MLP neurons of a small language model. Each row is named by its layer, matrix (gate and up: input weights) and neuron, and shows model dimensions 32-159. Each number is 128 + 32 x the weight over its row's rms, rounded and kept within 0 to 255. Numbers have three digits each. A neuron's up and down rows have the sign that makes its largest values positive.
Before each neuron's rows is what it responds to, as a language model described it from the Wikipedia text at the highest values.

Responds to: Short interior pieces of words split oddly, such as ra in penetrating, fu in refusing, and ú in Fúquene, plus _ after \sum in LaTeX.
L10.gate184:139121153141111189138097145114102094112102140154118132176128210118091114145127101186137094150095128118139120145091140060113126045096125111111139142109184154143130128123137149133099127108071128115173132095037126094141144123154148098130093112064108160176148154143101122128108149148116084080152191184077161151192099145191125146166170139110134085116107137143083197138099105174079122174141
L10.up184:118101168083099138098116113117116064134095115147117136212160171070115135154106035147174133097187123149093085162107150126143137159152148137087107111116123183129107119083155154158178154111155127100161084118063174037139145114067132109107069148109141142146132173158067133144118130149088162105119155143070125146141093182111105110149195146081127142147076134144087166110126155163155096165150

Responds to: Closing equals-sign markers of wiki section headings (==History==, ===Factorial===) and the line break after = Title = article headings.
L5.gate195:061119137080165166134132110228115130131127169145171164128131161090121158131091113086148110064077187113163110106113070125122145159103117134167115115123175129139134125160102080119141110166185158142196092147183137111133126179126126163138168164165100095095121168148133156155147167090174116153124125096124128180094112135133141159086173120117163104149174159156132111123114139149097103145103
L5.up195:139099125145154146119147148216101047126111091139145150076088179039100140127130193114119127117173115133168110110126119094173124116108101124164172112182116099152095146110097222180182047133148090145162125169097143180130137180143129136118107130158136103139094160144112076122100116209088083135126160113170142124078173110141139097163121129144152146141142089110158078115110106192164105119117

Responds to: Word-internal fragments right after a split-off first letter, especially h, hi and ho, as in T-his, R-hinogobius, T-homas, W-hite, Z-hèn.
L5.gate184:156111098097122199146153135181189089106171171128134121100081137145099134108151151162132132146141120044145111139157146070179161155110132144122164170151092123121104105096137122141090130133089112100150157162099102083162145119164111127082140159157136098157134101101098149083162103082141190122149101158158175106157139097072139149124093204144155149107170195120118059075102162128156169164076
L5.up184:155119144104103160166156139173191108136147161132140133138114127161155121093055183113099189062147138139159122148163149211123145160093137190151133186164131144096073098122101125139126124117139183149145207090101154126142158120129059112132104102162154145163085143135111133102087137114163161126154153095102172143182125119100150073115119180145137151145148136193128098110148132113093118089130

Responds to: Closing equals-sign markers (==, ===) that end wiki section headings such as History, Career, District 8, plus the line break after top-level = Title = lines.
L3.gate81:110103116152123184130148112096146162114154115097114082170121077158159121151146067165162127136184133102102171115157201123100134095069127140094049130153173122083158125102192165112158141113209061150113133139121161110148089167161126157116111142125149113133153102063150138117146086133136114122091188110111136151141135134108113127163119167091069118113094159151136116051179122137198072130133
L3.up81:127143124133091099156104074089111151134112130157102114094095140117112165147163102092118151041123138111127122151149143133165136081054106063129138088194109144149122106136111156138097109137174162136129118163102142086095103170088088085075159114138135152117156153124131144135084058195146064134158138074156096115111169107110115117067100129113140184087118207053136096099110138137145068129114

Responds to: Line breaks ending a markdown table's header separator or row (e.g. |---|---|), mostly in sports and chart tables; rarely mid-word pieces like E-m-ma, n-ine.
L3.gate268:169126171107172181150085117103156146152110160117122136115097149130160079190077094108153168123192116109101134119106125145131122106088134098197135117111193143073137182084135100081065129162134144103060099140070118126151132110129103194189157154171134145122150161164161166094146138062161047118105176162125090122114102153136149104104120167116130113097125151158157153115079157161109127094150
L3.up268:134133133072165169121104088101097113135123097157164132143130133132159217135150144140147163098136165153151138144107170097145141149138102111139169091116152120126109100101106122104132124131129146133133173110122125203159136137135103162082147078159143141096129106118176141161093097177119123157220153073200103072118101045148158146065163164144111092098132157117157094169168156155103149182052

Responds to: Short vowel-bearing fragments split off inside a word, often foreign names or diacritic letters after one consonant, as in K-ra-uss, Gluk-ho-v, Cr-ü-e, KS-A.
L3.gate181:094116129131080084109109110130129092140169152127108133151132174133148080087087176109176117159177113127140151144132097084106102124176181131132118138121114115129081116131143115189123127147095141141094117102108119150119220147129112117133139094083090178132118195064147082109073067143181134092100163081070117117118057137139119200128054141126104097150100110170112127095148183054185124173104
L3.up181:119102130064109139079119142105171127132108141105046161107110123098121143086095120146084133124094097100114138135114078116119119114160130165118156176165136152113137152052137119116099160103102159189143077106083113088118137086126180090097107117089171141127100119099112056064173104106149185117162095135092115114098183091131081097120130167150141170137112155122158073113118129130118171157140

Responds to: Closing tokens of Wikipedia markup lines: the == or === ending section headings, the newline after a = Title = article header, and table separator dashes.
L10.gate141:121106149143123110104080126162177118131126149093150088078151161141124202072105030078156083062086118127148116153134109098135153155139136175128155085172124153078153149132063151091196110129132063145157056065133163112096174139113052178138089161150104094121134138125129122156096100151114111182103133132130130162124130115131171101100163088169084134104135157091087140153129162112151064098144
L10.up141:077149116104141140163082192144156149095119132144210109148117099125101194158161103121091095068152104095152075111151075103156153150116177109146138094093151147070114156148133104135149106104100155093148157128163136091113154155086168157122156137141105154161118108112204127103086071115125152145158096132135124119159187172162112171131122084084106142120151150149146122167134093171146095098096

Responds to: Word-internal pieces like er, or, ard, as inside split names and words, e.g. Ruth-er-ford, K-or-da, netw-or-k, reg-ard-ing.
L3.gate151:172124150130164115124116155126090173126122089092156148115079081137118091185136067126100063108100101146084146165081142079104070172136153064107080105098131149122123132115114118094153121128183084149092178150156172198149122158105119183131106153077137190107085111150162154145163117146156130050152134151101135148154142079057104115079170138109156136109172108199146145136114098137141121139102
L3.up151:121108125126161180153100109131148158107160124118221095102140095083117068103094147115088084173140087107123179082148132106140086168146160105119104136170157119099151183103148169159134123085156104131109157191145150172171120130133142105107131162115116074112180076100137147116101144139127160155069203102184109124119098103102138085179126181159153116141188106161132090173121140134121120151151

Responds to: Second word-piece of an oddly split word, usually right after a lone initial S, like S-qua-dron, S-co-re, S-tor-y; also earth-qua-ke, Mar-il-yn.
L3.gate312:182153164093170136107111159122126122143139135142098130070121150137185146170161109185122130058157145115109097193177173091124126152177129109115129147139105164135192095145148144138134121111057067100129221176086116136162127145143172157118112113092199143128096166107199121127091143115100164132195119116152123122125108117116068135136103157153082099141079201176115161135186104171128177116135
L3.up312:085092195161163123130145138145143109167157109111197159085145148112140195121106145117116082104136139148075117110184157132117106102158152113132115118119156111157150136149151151128181084114147149090176140117065129089170116113099198086187133093163179153105088075207183138171136162121123169157101172097140165132158132136068159106110192220088145171132113172160110129111083128094104133098111

Responds to: Short word-internal pieces that continue a word already begun, often in proper names: Bleecker, Barletta, Brest, Western, contract.
L5.gate112:118130114096122063098130127109163087185130158106110170148182066158133131135146108120174122075146135161105105148151119079088132118178114091124115116088101175000135143127157127172104102100148149122073148172157172071158096105161108107095129140099090150142083131132139139091169095118154102082162134138124102129069128136134149082108132156132119150163097063102136150162171110168171138139095
L5.up112:136139137128128157158142132119157101112056094138115087077058121081117113128195086127094139154092142147132065140129191062111069147079175130017151146131107105086152141086075099100171093096145161116087122125095076141109156091133137074120103136152094123110130079165105122120099120122131092138165110072144158175128098129096161134155146159112166078135182115132151088129107138171173100161098

Responds to: Second word-piece of a word split early, often after an initial S, Sha, Har, as in S-il-ver, s-ist-ers, Har-ri-s, Edm-und.
L5.gate283:126137131101132130175135102124148137128131147101138219133163108149153141134115184122126102079130117129081183063109068121143115095132101097111128051165141160209146108163120142077120157088122160107113179075106098130130121118143117124126124131083148095131203115088087175110117175104098137182111149130117168165147137153104112110161102159105145204110188141119082177158123082099110103063098
L5.up283:105128064145152079041124161146111167154102119161140140120111066076157115069046143132093162136118084099086107108145105079122070153184045107080101148138106164138102154133123117125164111150137111179131096119149134121161090098118145165179143126115110128143092114111135144173153107124127117128114135093136142141115135156124148156152088153202130106053155156103074116136122107133091088057097

Responds to: Line breaks ending a header, caption or table-separator line in Wikipedia infoboxes and tables (e.g. "chronology", "|---|---|"), plus "w" inside names like Antwerp, Gerwen.
L5.gate261:065194157070082162163096137126150128179167143060143151087121105102117130119180089158115165071098120080163114114173170130117105139150120116110216130078090136139149169107090048088143144148173110144122076109140133128071156132107093128110162148151175158114138030130181112112109167142119112127121136126112162113162127127156136097137136128171130109089130122093176123144093128152152106104139
L5.up261:123166130128095125186107126088131130128095159101189157159123139075167099120137107159070198083083135174156130136181130155140156122100117134170141129146161164119196103080100127124120158097121157149059127163107143158066146188187136080114119122094147149153103118176177136139121083167126106146147127089112117066082079100118144140052157198161095099113199125173080109108145100122117104099167

Responds to: Fires on the first piece of a word split into subword tokens, most often "mo"/"Mo" as in movie, movement, modules, modified, monolith, and occasionally "p" or "b".
L10.gate136:094144191111118138124115142130153146128135213153112131164142106123176148113164086115053101141179146135160126075117140173084122167179177148139173144084160141154133133115108148074115109131091122165059081099180188099142127138178136122118137080137122090056076093109099123137160145126127067122180124106124136149080076115149149146102077123151120109121145137101129158128081131137153144122056
L10.up136:153152131138104129100090123145186138141187143114153086074131112138172150120085177076072097112101096133158112142159146099110093145126167089104157185092137123146155078135156111148179054109164167115114090113142091127175080080162102117129056120172104143138118128127128089097075162133097107125134101105127087166174118152155139076084085139143106107119176163137131125149125096150108118122136